From a checkpoint of a small transformer trained on Wikipedia.
Size: width 192, 3 heads of 64, MLP 192 SwiGLU, 3.81M parameters.
Architecture: rotary positions, no biases in attention or MLP, untied embeddings.
Training: a variant of Muon for these matrices, 238M tokens, 7251 steps.
MLP neurons of a small language model. Each row is named by its layer, matrix (gate and up: input weights) and neuron, and shows model dimensions 32-127. Each number is 128 + 24 x the weight over its row's rms, rounded and kept within 0 to 255. Numbers have three digits each. A neuron's up and down rows have the sign that makes its largest values positive.
A block is one neuron, or neurons of one layer that tend to fire together. Before each block is what it responds to, as a language model described it from the Wikipedia text at the highest values.

Description: Mid-word fragments of common words
L9.gate12:133155111063111133114116107116101105134123093079124108065136132130143168144110173161116131094124131139150126133128142150145126145126077094110132163155156114102127105080159101115108127138123149094113099112076127125102133115116145150145143156135097143119131105108125108069141130123152106143
L9.up12:130130114123150156128145133143121119135119163138150141127108130102139154068120141138106155117139154150115133126115128146117129110082135122104102218161172098124154100092130108125130108146135109142115131138096155119123108128076117138123155089146170097125133176135107140137163135120131106098
L9.gate45:094146133136122072140128119162125123108113129154127165138118176085137126107127106137114148098127102087164104142123146120101120151132134158173147161138171130096145152174149101143101137157148131127098145129146139108102129133119135076168167106141102160138108164091119126134096104170131118114
L9.up45:145123148145119145125096125136104136125109141128131136152143108099112135122106152145132114127114126155104086146104117111133097104092166173106125097140161124167134106138133197095107151116121146144152137097115094149090146129141117170112133133153122150152150124131122127111138124102132156112
L9.gate52:110159140109142081137150084094109143174131123128143192155125119106107120123174127126155097166159129133112126125136096129122105120145147158164152127157129120168122144147149151150132153131145177105131152130131128125131157109116127102144127151166127109130138158110094072134137155090103084136
L9.up52:120155087133137108180113135119124129135134155133153126155135107152086098119129137122142145158135140151162105164143158113123149128119131154102102137136173124107089123091130154139121176151124096126169156113119119117106131108079132132126158171105163083142130153152128098137093126129150089155
L9.gate60:136158135136132119156190140108120138144105117081109128106137114092121141122087142100092094078125127099128090153105138165158084131149176152141107172121111115155153170142164170142147164112167165095128167097157104135096137117138146090090133124142126137092097118110116115116127146097103093142
L9.up60:091127128116148111184096145125157123096154106139157098132144094112159142102120078120114149121112141115148109101131146090094128130119139145157107097182127119097121081119111183092093111128117103115131148148097124171162113154149136131097097135143082147120108109134132116111093142107050113115

Description: Word-initial prefix "con"
L9.gate20:114136129112088102093115112128108100142120120091161131108123126164146120084127129095130129119162161092138117120104106138128123123074133137153176073097127158137128113100115123149146153120137090151131128158142123115142089127151159123136158123151155145112070111141103090115149117120090127158
L9.up20:134130103131132130130174121136129105110159160076145140085173168101127144120137173109124121152110172103186097149148152115125139130124124168122102118123127133105131111132147114132085114117103117126109147138097150157152085163137145139130101118055143109157102122086098124115132113154117151119
L9.gate49:107138132085140148075101123117143131111124130117122120136107166096132120118144118088155137095131132101112125102142102099120164089130124102110156119118140130137174116155135119182126119115089121164133079089117125142094134116096136116143102105125126098140150140136113110176101130156129122101
L9.up49:131099121121084126096109143166152164152119057155141119146172124139129125139131141087113127142123123149180109109092140153126125097052147117106136109140141155128180155106151125163112107119117144125132141110103140108093154123162147118133131167113145163134076112099093109159124118124095133096
L9.gate164:125172146116129078101134106113093110118140157127090121140129151115120125124140130091153140101122132096125150129092123084114103137133152133121131121137143147130141128105146128150098132160115117121142105132078116113108125124107105157148157096099107152160134137140145110138146135184127100122
L9.up164:070110100152127103146102097133170067118124111119088124155129140120135120096124110120086107119094127140161140126081128166126174177167145119225172135104088091151068121134151134129099114101125131144124176141131157150138144123102128128102128056127140166117133130140110112103097148121104121077
L9.gate175:054120140135147140143157119068080121106149099158135125127107167129104110101142103131093123104157111088112125128104128133168143150118124108122115156090165119151143157131112110150150090133152112098167132152108106118123092105132143149165127116106180125137166153148104112130114138158148136114
L9.up175:158121175140183149124160119158105129128146144092130138132128114139145111098140124121139156088137112161130147128152162115090094112141128165117107136165123080085127129143137101107100143085144131118180106141108081103124060161127081116166127130142115151110133135133092113141112141134154128160

Description: Mid-word fragments, mainly "dis"
L9.gate0:152111111073130150125126119128125105135159183114119105127140079111148120109123120109135134140095112126110148106089155098135164086145135150139106159103145129093129189142131147062095127128132136072120117113136090116114124127129125159114092096124142092151168161131130156136138106135137121134
L9.up0:122104133092146145109102123117159158099175120130086115104135138079085101118172105139131164100114128100113124113124149094138116147101138074149157124089111108151124135125138156081141127150123130136148110130115123129106101117130143136103142098122143087140108126146147122159195107139158098135
L9.gate89:094138116108149163116150128093146156151109122119098131136088104112097116118122119114133145129153149140135165123143129115147115118120129081139139139163144101131100095105089123124128096130137171108118115115136115086146090115117140169101125112091134124111066131169133126140155099155114145119
L9.up89:125187137093155152159132114125126103113129126090111116125066097141168109074129144096150157132138111112121170127158152157125122132146123092092088146136167161129118185114144091108130131133175148109103094138111126149142105118146121091121126178127098160129177140114100101130148168126158138106
L9.gate156:163161157154121166126136154113163132128137134121091141127113094099155136121127132124121112135075122129137052086088108157154119182145118114157142105106120134122080139155135159092096094164102157132097118138116127067106121117089111131106135107102134139110136125113126143164116115132104132131
L9.up156:098123138147112169088125118104142158148182114158112133118170117125151135147126114188098084130115152139139125125134099125113142127150126148122096097119147113103095193180160104107097103113120130106099115130120130124050128101113130140077165142137138141125114120122137120115158152104138121163
L9.gate179:138108176162137165168142101126143103124121117121169161152158099140127131087123127095164115108123138119127150117138183092143132115174147044103141188169152109155162116121129137184159101123116100120152083120135143136123106115141127124146168134126143134132124129131134130080142127159112124108
L9.up179:112106148127139105087105116161159123110171124104132124095089092105146129157107122126122108146129145116140081155161101096124119168138101112123135117064117126087106101120101151112116078125138151119164079108119099094132128130097136130091113120127136113097102143155106129131166127159158146097

Description: Mid-word fragments il, f
L8.gate44:156119101067104132161170076121134116113113156144123138098137169132129146153137155105161104130129137115136124128099134120119126118153112117136143140143147107126171121135154108135154114121124152169087150117077115147137177103116157092189096118147137160149114147126105117150128143114141134054
L8.up44:147085152107128113117100114143102178155144107095132159124099196141107097099150087107145153162125119163139130111088144106158127134103111093131122139127114123161140148127147160124111156136128113121117142145128127137135109180079107082099124152109110099121134143109125141153146162113112116143

Description: Mid-word verb prefixes
L8.gate122:128157143145160132123105173117130088149153167119098117183072107127175122148112120133148156112102151133125115123121117127179113142124121130152119130130134163138148148111116122119129182132142115123167114119129139123095078123068106115108154192084166130107100113077126116114104110114127099100
L8.up122:144087157104157121095162136143150127148131148146145153189111142140099132126130141087139124175124106106105141066144138103115115189144136106143131150098174161159136137133127092117104152126146111116097077146128144128110122086099085158128152129102136079123137137094147147099125119136132107164

Description: Mid-word second fragments
L3.gate3:135141101129147099140115098131136106095171121124142145135102122125136100126095117119101102131146136117131124173140139163115161099116125140144131121165178131104100170144093103126126157115141101127113110133127164150097143137106082135111098097135070104117101100126109133106105102164129118102
L3.up3:135123115082131085115101122176141111141136099100105170091104120124099141123126115117099144142097195161134162085107122098137097148137119166135125143142139109154070128146127136100163125131096111141145152119147167113123131163164150160110065105120126138144071112109169151142109117112153081125
L3.gate12:151159161113091101110124136150151138097145137144113154115144136141123126123114098137163095167164150099133124120156096137117125141077132135140194079153150136119123136162127133167156162104118144149101174113145118122135155102094094114152101130183141126127127127105115164127106099115137103122
L3.up12:125117168118147137130151119120116094110140084116123160164111100097130101113101158152161177138145132115148153124188107163113180119095142155123130096148132134154117131125134135095138117120123126154105134085133132151149134092131187143150088117139140162140128066102105111143125141145114134126
L3.gate13:115179100113135109130138145132088131125139122143111164100122088101094113086141115144123145131087170112142186083114121125121169119090178129168131131126128183105139110120117129145127119139139123100191143111151100118118123089136115094145135117120131146145111134080053124134133110104135145153
L3.up13:136124131093096122129158120127110167099124158095126090151139126106176121105141141134124145083133151107177133116103145125156114153157116113144143123143118086133121119126154125107101120106121158172142124122103078085108069153113154115116160125134161105151132106122173120122137122135132130147
L3.gate23:109083158127117156147120084121198120141169111155163130118125118135094141153089117087139115131139111148118105145122142129101149158124106125160107123120112119141133121115120155118167090175147110149126134126106129123082120120163126102134161092130079106130112136129130105088116102102101118113
L3.up23:125126186150121100154115147145172118130140097097174135146116132099151139154115121160135117142082149151144117093092133139120133122131149172127126138161107141132145161158102124103106143175135112169158133081109169130099082117132133125134196108092117136090121138149124108152136136156155132100
L3.gate32:132160124164110123152149106178149141086131167134175141142129107099105099130099114117125172130134158075171122163118077126166127131117144089183139129123113154141154144111092108144137145133090119122068108126080121140106151125166127151090138116127143133155101123126138078159126113156126121156
L3.up32:129107119148129127109168160119102133102153076118160139157113125138132130119123139129098129109115139135117126108107152083107131143145131119096161104087131121131093102141134133143141146126125159115141124135096113098155094131138120103137161117162119139085122157132110147130110112087157120123
L3.gate58:148167151144164161127157098102098177143117097134127138096117107101138104105141124120125145162114146155112183162158145111104144114129143145120096117129125130085170145112150131166143131114134127149122142149131101128158109119149125138162103122152136191114126140060114081146127113179118126132
L3.up58:139165091144159166135107159128089130134155134136090169123154079094121147103159148120137188129117130178128156090126165118120131135151095113113143126127128132142118129128119104124119078108128085117152147163133129118135152179167136154089148124129120159131156094125102111150130100143131153154
L3.gate76:131119111104141126141124109105130158112133113172142101114093111153116112085143109165132161158138127096109155092104122120086203157121089158116118171111119153148149149117137122193111164136120123148103109130165131099117113110158124089118106096135142111115141152146151124135110120158119135155
L3.up76:102096130108144134121151101150158122116118152149108105107147097143096134151147074162156148139124144109083135134122154143114151146129114138097139115140132170167163146144150155110137125126127169187089148108122116093138110139149145112123115101156145123118135118131120115145104113112126119073
L3.gate77:131132135125146100134140113156157118118107145105136109141098122103105123135140128105123137144164108145115112068109153172154150147152123114147119132177153118088110149110106150096156146143159103167099138124134139130134109112141163139079082087104142147069133143112129103208068137124129102132
L3.up77:100129100107153108180123121157120150142147118143176134145133145102108100150120133163121085123133115146167089126135097107108104094135123157121143130137103095125196098162115148118139111146139107129099132128175105144111138117121141112107089139123115144112115132123114138087129103159122170115
L3.gate80:114126096177177089111113120112137094098155106131151131104158120118117150147117138110150155116157095086099104102123101150156129168083113138137135106101124135143111118194100148104086118136153141153128107120118112145141185095087143136100093082121113087102081140114105153132166107149116120159
L3.up80:102157179142121104130111120091155158164160125155109096132154142147095114170105137133128089113134144159138144162084169139118123137076108111148123132108105147144074146129120128111135109080140101164167129129088096185111147113099142104118134134133116117111182098119123134126155108132145136112
L3.gate84:143152115100163147079125138138095100166142113133148115124154087106117113119124177104117111104092143101150133106110150150154142116106167137131093105102137145097121129130140127119124170124162162122143100124162103098094113107148158121068128142094117151116108105148106119126099154136103141103
L3.up84:120168136115156120127150161143129148098154152113187137159142084116142147120156172141115146137123146134115171140115133120170136220153120135084093132115157124136097125123123123132114150088160101133146119130122109096126149127101140125110139097106135132152102102127125108119089129170134139123
L3.gate117:138176118144115100120155124123148123124163115154112127123174140134108150147096136157114166146170114102157161079070145125127127166140123106104122082148125103072111137150168116127131131125120124104126143151158097102119129135108136140129157097134152124092126161089086079143123148115165126106
L3.up117:109126113112095108085115153094112117098176109179159132109143159109097135134092110152125085102127137153140113114108142164111121122139101094111123154124135135114153131090139107172130115128122099129118137093128135135127146178116149109130149121106121105161120156109121118165083068122101155082
L3.gate132:135126113105177134125089155108093124173134102106121154073133133129112110118111137101151127112126100133142119132140117125115119142110133110111135103140150137124141119151121144140113086124159113139148114125133112133098101104128109162132142131115123098165098130115131115126143079136116128116
L3.up132:140158151109102152132072136112141133104091145124075168088151095095117138147127151139107161117120115147170112113107124162108139139136150122115118140128140120128130122090154130118130101098140167139165111118133131104131064132140129127162131137145168089137115120128160140134171096126162116123
L3.gate140:086126131103112154122119163124124152167147163133156086106170098100123122098176118142130124116125112158140135087099138154123148094124141102164177113099123136097140151169150113091124122146100115093102139114113105147134094174115156123109144109127132111153113102092074076161125168139106121117
L3.up140:127162137096140165130149110112093090142158147154150121140162173120124125132155149126135163104106135089092180109122109176113168137124163092128159129109118098106106137134192145096140103128153137105134132125123124160159145128159148079141081099163161115179110081107117132165109102123170151079
L3.gate155:151148159150118103132130164137138172138160123102143121101108112141121150113109111112139118148123097127170137142161079129137113126150132138147089152125110140076111126113144128154145139131074145138154083136107085137128116109128126156134135134147156152160125164113180115144135087086187132131
L3.up155:107070100103116147168128156128135112121156091098150124151152137081123151108165120138143116077142122151127171140129148135153104120121125130133106132131104146151110170143119162122108077140139104162147114151105130139153122135115134118124125137140163157162104089124164111128135140147095113130
L3.gate164:125141132109163139130097121090168100116180103157120123072129129121140096140108145098155087141118105124126140124133112124101102137090145128149126155138141139127174100132145126155115109101150135161128131135139061090124105141124118110122129174117107118131102105135094155132034167105124105138
L3.up164:132125141138109115102118131127106155149125142128112140144124092118135108154142147127145130155135133119150094202143095167125147156139179135121176179141118143126162119159125163130136124143108131139097155130088112110118171137111085155120173123147095120112146090116095139087110151150132110128
L3.gate177:143139128120124111125145135100146075129107151140142152121075122122100132124126148168110107149101129117142087136120141086094156159109107120124151164103144092127124112102125109166135142110179128119127161134127121071124123149127097112090135097130146150133127162109111113083090153115148156106
L3.up177:109146116120122172100110155097149121106158154153090161142093141109138120133101134132132098102150108104168163131144142135141140173143131117129162129121103089170177130113124165107150139095110134122158114127109106121130125150108122124133127110151161125169112102114117199145120123155112150150

Description: Second-token word pieces
L3.gate8:147121127137092098146121130092083146126123167098115112118126133148107143109121119118116103122169108168129118141101134101172133121137104152111112136124119130087143131109138088135191122137093125160128140129149130137174143158094135098139111154098159161117168125150090141181156170091132128101
L3.up8:140140112114151178128110142117145113155128169112109146138170128162111187148135113129095108151097143126134119092141154165132097095135141094110106099137146132098136107133154092151101142096126157146118141123093114117153131145138098155126100170113103117135116131119141113194087122085146146129
L3.gate9:070113168129165124115138139108168128133148105106133117128074131082161121116125125096145129096159134129123142138145139110093152122116118126146121119114143135139115109097074140127139115106155097120146114161177140122089166122117112130141136140121106114079145146093154170130119151113138108156
L3.up9:126087106117134114132163161154134108132123115096114133168149165073092126075088124139104114069119126141134172108118138143140144153132100155148147073079161140127141152153137139165149074130145132120106150145147141110117143169166133110187120130097147158126081091103113132129150104128133109159
L3.gate16:130184083096147106151117131112151103122108112112123134138143133082161159120094103104128108129145133106145083145115100104093132103083112157128176105112128145135174153116131107115143087139157150126134118108142093145129114140126140108123140134101108170102113109175144101157106117109164146145
L3.up16:129107136124130139145132176147138083136148135145120133123091120167127125112173116155102108173155117131143173106117147136114149146173121117127115133140165145146116121136113102140162141129144112120119144163127165100131086148201127138125134187080142098146098125110107140058105092132143119138
L3.gate27:128136159110164142147134155104133109109087099145131111108158141150083142121091133146075164155118122123172132140089101136084128102100121140165097097132151118109134137143128113130123119116128149132115115137125152136076115154137083114132116112149121161144113111138143109140160111151149146154
L3.up27:114140147072134130176125112146154120099120175143122104115126145095126128117155129140120125162126159134128141142078137127137086124156149141158143173104183156122103124099093137134102154114130157137133135140151160144114078094104098117128144145121133140135128109101113117107112127127104127157
L3.gate37:114177108090126117108146068112111092109130159123128119128146160149150117143143140100126137115154161130162140168132139144118132115145101074124145093069123113135162177090153101150152116113140128158114097123122148128102109092152098170111114092130088116136129143093129148165160165134124149134
L3.up37:138093137118121153145130126145100092144122111131136131158145111099146128132114141118104132107124165127155137079165191173110151132139132170129146140096107107077157136114147121114122112134121071128117106137123147121119132161152168064133201158143135145082149143116111129140135145098102087113
L3.gate64:126147137171135117193112130135104143195089149141155175125097089131113135154167145141104122114142133148170112096113179138108152126109124144077153123164147155106148111147119094084122087120123123105143134151150116114142112112146143117155121156086096133142136148163124154151084147075139142134
L3.up64:096152105179161146115120130149111165153139118118162160172086133134145168193111158121125121111142120141142133133113143148105149089123108119122141137141119116133164135132125091106091095111147126160147140125147139092107151137125098124146146140117133111137091138121118178171109153086156137141
L3.gate70:111152092131135138171130124152109154115109120105102119091166119112085127138121143130169127114143109108155157136122155108130123127092095149158092181067129131128120113156139100138126110120144119130149107161173134074115150102143071084149103126178120125126132101112169111130102134167148076097
L3.up70:092152088128108143181116100171113144125146123097133162124153123155122133135146155136118146183166132106108137084139148149122118128141120123131128136112173106126159103173123118135092150129130140114123141133148130080115097099109090065117097176112085175120080153150120129121116086166114108146
L3.gate91:111132138122150144136103138141133140112127145132133132075180150138133145122091124158131157141191117117135111135112108156103139141111109131155124123111139117127169142086112073112110100134151130124129145149173126127118129110112089154180129139154119141133098133123097121137130178169125154103
L3.up91:159127102107137113131116114095133113111109156153145108124123108160149101121136128093136099081122129131119101094125169127169171134091126166118148128139126130137120180119138138117162134157108154129137117158100129117096133148165056126102119133124099087118102112144151143111153104172151138115
L3.gate99:130120167134153108131078124150170132149146102112152142159126138126125124078133110133122111139162109079148116131081126120147157159131155131154072142120079145102097147119111126117129137146128121124117115118110144124080159101115119116172151164192150084125074196115138134144130136147102129142
L3.up99:119119151134108172137153101107143062147145139129114109163092125161127111093120088139120111118135117118159074126103094066104094135128117101174138116150071117129124136142138107112142114125121099115107104123117125128176158094148098147111091124126118116115146102184135162180162155109098145169
L3.gate101:147143129095119130123135120128141143147120086139127096090113106137105172141140137131114119145143135116164131116095142119118117174113116099106129132117137157125123146089131120141144067151100102120146128122140126178189113113137133144116104154127143144116178111170091092123020160119128116121
L3.up101:141140169110161146141095151150150107188093121079130092133069171110135153151156123150141106119134148122139139133147125154134083135102086136110126126147131143168099146137115097166171156118102117118130110118173114120116140153176125143113156117110153124136129179112139125162099120144097161130
L3.gate102:123174161099148120111111144118179093169139126119140124134111127085103152135115120106132139121154122138173121139131130151138137109155136120131144115148148103106109142092142094115108170134109124115108116095161102144113108148131135157125116106091107159177090120159162140156143133159114086105
L3.up102:163117134151145122157127120103145167123123137161118129159139149130111107055087166137134074110162109159138156132142139145114131142161110127127131128164166123091116132124089133088157105086162130161178120164141115087109112142146126157142152140139119122146099137114173102075140102173128132146
L3.gate133:159121132117127118123124136116131094169129109112131153150154158127110161116125122151152122175105152121121115115143108157122120127133128106151151110126098112123070141135155136109138149117130094183156107109116146120096142085105130138102111122125115127111141218116154104169106117116119143163
L3.up133:129182116105131119119101112121161124135139124109160122106143178131114127138086151117164108145187070145127181153105139116138103104130124188111155160143101099159129136145122119172112113143143155131161144127114082119131153150132100094154149178163125117156111128125137124129110100166147114102
L3.gate141:147137150122153150179141169157126188140165179134155136090139114116147066158177126092118132153140135106173140132141144118098114104105147125104147123079175132151124102141116108146152124113157139142145128161123127156149135126155119119149117070136162127126141148135172144151146141154121144172
L3.up141:137125135175128121130112133151105107102142181138107085137120156114182175123103126092134119115119156107136169122136130147091127123105135112091152110096151157108125137126104124109151080080104094133106121165077115128138127169138195125120136111101169098076143168145124110159174157140127146084
L3.gate144:105138162102134109122110090131168137132133136136125181125137113147102115121138114147135140144085097105156115123148118110124127160102114132139072116157109104130125136136142150150093132139131138149112186103183142132125116108106130114132173097161115118152113157129112107142084127141097094108
L3.up144:100110168110124118138118094093151110125159133168149129124151109092122164149120159125098116157131105168145134158123128130080116121111102117146144082119115215120114123134139117141128123095105122139120140155105110149147145177081140111091175100143124115163105140113107143137086132152135093109
L3.gate158:145165153118119142106169116127145119141158125124165089150113135135151129127141112122151141143146133128176116141076137158139107079119125117143135153119089112132097178129165126163099135116112135144120167112092129109109173150133155136111149086079119111121161142143114138164177130105120123126
L3.up158:138130122144130105139137129133102081127128137129156129124108141124114127125133106091175181122101132168130144118131137124113138142112124096149061179130094089106142085137107136157112115088130072119153096140137074111162122137151119106159103109128126124105171143120093144097123087149116168150
L3.gate180:129128149134140134145134100142125111145098144118108106129138143137153162111122102107146116135179133116134096117169145103136146115112114123137123114166137098120150173109145149126110089180162094121135103096123192134118145156121151115120056077142136109083103152103133118114158088140159117140
L3.up180:137107119146124112160132098074104098140118123142137093128123142149126120121141142138145119137081130115092118127109134111128083106111120136135118138118126145116159129110115102110174106115145164146112120132184080142063138142115122138145143128133156162088124115123125140166124116133077084129

Description: Mid-word prefix pieces
L8.gate65:139155146086077134126178144138144122147141113098107113154203118097109071115152130116091117143183116111141152154162138143127135133080138105137165115137120128131113132114157114119074152098120118139135116150110131164138120112163130106101122103136134098131093120139114103142154097103093143125
L8.up65:086122155137133077111125150160156101109120100126115150164134107086125130151057115147127128139101140103179090130117086140162169135106102156120169138135122067133139129087124138108097128135135143147105104107132082107119087077135124124134112144137147113126128099105083139109140116112117132078

Description: Mid-word fragment after "i"
L3.gate21:102112128125131094124118155089136109141135105109107137101154114128095115175103100104100130137143139137086156133115146123094121149126163149178104075106133135131103151075144109152163104078124132110141122145140147144168135130074089123134137104127140096153154155146120161157158168097119107174
L3.up21:075138172126132143113143132111133140152119146150164089117097137139135157092098130128157144088116146135117099143146178119116144143134125153165103132145172148143158093132175128151078102154122138221152108107146171147147121115132088130145133103124133095119145105106129129159157103101139135152
L3.gate39:163135106151152141117130156152132107129086125108177122120171167116138136118125112129078102115125128102111118136092115131128138095146123150123134127098141158114166173115107129114097104108171120141107147087139150128127116147143071102111114108100145153133129122122111140137145087146104140129
L3.up39:138181109164140118133112131135143092127104167082160127120141175139109140146138102110079132109133101091135108081093131084091116142169102145135115096142119115134162123115134140111149136076145128099121146131168125124150152124133096139125108132164087104122140145107146123136090138184130126136
L3.gate45:140129120136166104178170134144107131091163151131090095131142162128108096130126088103145109098143095127150123143151151118124107146137112154161090091170156123125142144158095151088150132133112152107115113124181119123143135135120100165132102120104138146086148177156144110084133144098089142125
L3.up45:094141094135105126110116109132150110151155114160135119164145122096096135123123141120093131113142132151133101103111136176124164132119140149124105144103151111152111172144149113083119141132130118152078109152155131101102143140152157160161137117135156143089100115176151174097152147147128140130
L3.gate74:136123148139168100135158138137130144117141131152121135089142170105129143099142163153139120122126161122133153124127134133144143134157110097108146086150176160106149170119154138161135128106183142149139173197150157154068165144129138167100135093164172115120112091107095157140133117119164157152
L3.up74:151124153139119166102134106076090155128121128133116133096133070143160155134085099122112109144089166099108140126127123155094140180146107116096138137116102092128133145154170106169128143089106090105136127130113131173088128105143142122096121132159142128157123107154146175150121130130153111143
L3.gate82:127157173155123117103144136152140086139107126125119138124154138139136123131109121146151161107164088109126180089106144164098146114138115139104095077102113146166146136160152135141124117106141121116141130124151125154132145122125143104130144132111117140130147087120109181141111148151117135120
L3.up82:148103163098096116106102090170093098166126121128168137103095091117138105098135107092123139169091088155158114146153110150164096094121093133157164144157108130098150116144099119125114127081127127111118144159144121146068105103131116078117106087145165085131121131130118121156126152123135139151
L3.gate88:131101116147119126140124170121054178132117168157108157135153107153171104082087138111144127116108126153124123078106126127140172132141154110116123105109123093134128128120105132139136154119115141074104158158144118114113114163183115120133151136105127120096118104114140100166150100115118109109
L3.up88:110084124116141115136157182119147153165109179078086147103136142141140125120127142144131146147116110122101149099123085130093132107135167100112130112109146128104148117103135117108125111127144142099143137161143137125162096176159139132125140177138153108144064099124090140117125134191132113105
L3.gate93:098109133152098080099136132140132164130145103173107158153116110125082083089129158114133137077132153108153134115096123108133123139131126098150134118108125114114145098162134135156124126127139109122093130156095162122083124102090097095137120116137146131152192135088133160134095097100187140119
L3.up93:136125131140104111123150136124108146118137108173120157130120123148130154185119155135157160112095131103167106081172133115095133138126099091157119109089101128138125126136103125095182082106104121099103079102124143110139128145135125104162127108112107168128097109148142099098129133188129154096
L3.gate94:119124131086136118125120105136138126100122132101149162133109126091097158145155141095145111062136133119093147127107127131111140099119114148148138091150128178122130142072132121141091129184137095113119122152128073129172090168162111119132166123125121149113092113145150153160124170140143082115
L3.up94:124099122125127140114156087170132142154134133131137093114135161087155133120121114144120115111101161160108103177127122131102115099109133138098123115189099140111161121134135093126086111149106132123123081138144142110177134155181122084106140148110091163121081102126097130119136134167137074124
L3.gate98:139125137156131125111147108122114097118149123184113168141109102117138099150135118125115134125137153099141111181069134150131114128150134135133128163139145115084122150119125176129145149115147153134140126157129130099086121157151091133131131114139128144141143111147138109109135133130097125131
L3.up98:110139112131153135112088114183108141180136138152148138112143164109137141133107164135148120112137149169119117103145119132145166144127132129128159074125087118112112121087180127099142122116089178143123216109147137130116111180134156132134145164124154108120114123160089137125122130130104126081
L3.gate105:146137098145181102121141076147142103123132113191116167126134111143127150138084114079087130115119162164137109113092130135071188124105116168157128114120128131089111144124100156158122136175112137121118119132118109123129113113160119115063114109144105098148117107134115096127159076147139139143
L3.up105:118123150116162158083077095105140133118147132143097137128146140094102135116094157116126157151089143131141167125108105143126146127124117119165145110133133135090093121093070078146143135171129134088140128109098103166146141105106112099152120079148141134133149134107096148140150165136121090157
L3.gate118:154119108126144134123119153130149128144136142134141115099164200125154139096130106088075172138103136099126097137082126173148129139140135150141126162122130146180140121142113157145139120102147097141097104055166137113130111121142139152123155122148048156111166124091119125122124111126121108130
L3.up118:167132167133110173130129106114143120117138151145126206134177118112148167111117141151134133141148138137182112071110103129156118182142100120147116104130156127124132117085092158124100145128167117100094117125148134095125125135142096095142116136147101138097143112108078161132150126103093162105
L3.gate131:149102124104158093098139119112117133090123174122107136160153125145131141143136122100131105121082105151114105116131131140120087123169128112109143113102063150141125193070071121112124181104168112146130124135162125097137165106164089138110134146119131149145116148128122160171126128122128120082
L3.up131:143124165143106126146121142180114123098143075112114113099114098092110183149114117140168119104136167120131146132097154091089174126124169140134107145134156144101116082181144126114126108169138108102111137161128146153116078127114134137115145094101140151119164112146117152109152100158098123164
L3.gate148:147138123146118108113107129143167119152143136140156140168103179084117139169077131119079081095088126127117111108130109172129076149095137115163109164128120111123102132127130147111119174163154106165110142112118173123151143133158087107134118102115080140130173113154108139124117129148104111142
L3.up148:150126119115120136110136083154177043152134102153136139096099119089141145104135122120111150126082161107158134082112095150116142169076122146116140128117155109151120131105113129144140130142131170139121129147165138114167109142136113134155131116152125184122116148137103147127133159126112114125
L3.gate149:144135149076180132158141125135104133134124174170126114131124123162142093118099119122145125138166120136117110141108117134153119137156129169169089114146157162167142118169103125117132168128147094112097153128154120087176108140094122085105105144088141127130106096151126139135120134138142169131
L3.up149:149073134102145145118108122152093112143168149126112097146110169152096095102148130136121169094116130124160163116105089144138145096117101134159119127145128117155129102137155110131110111151156130128093094148137142157179098149094150136110145118157160184146122175158103088132180109105115140142
L3.gate157:134113106147122152086146105121189104152137100136093136081110153108137167160131100144142107159143107127117122129120121119121194158160132172121135096123164122120169150143125127084067111126128105112132120116161075144139140159153141144126121099097114189122111140101099151099159095106153149112
L3.up157:109107144120103134117167096161125121085146099125116103087136133148158143127079129120111156127140153123159151082146091110150110155175126101118119107136125161132166129108157151105088105150128111176055128118090099165172144123141140113118129110089130129114142135134099126116128142137112158118
L3.gate165:132163082116091091154102131094101157125119123127118140121166128082122108186169118092133135114129124139142100093143146091154109122163124142117103127149136114119130132087129161133111121135116128133120099096145170111125157131175177160122148142117070141086119163101124107109133144181127135104
L3.up165:131163125122126162096118109143100117133073096154106157130112127151100153107095131120134103135134099092129071077128141130132151167114108100132123113139117091133129134112097135139116183131150100093143094123156107128119138102104115107090144114125133168128163141139145123099117161134141190118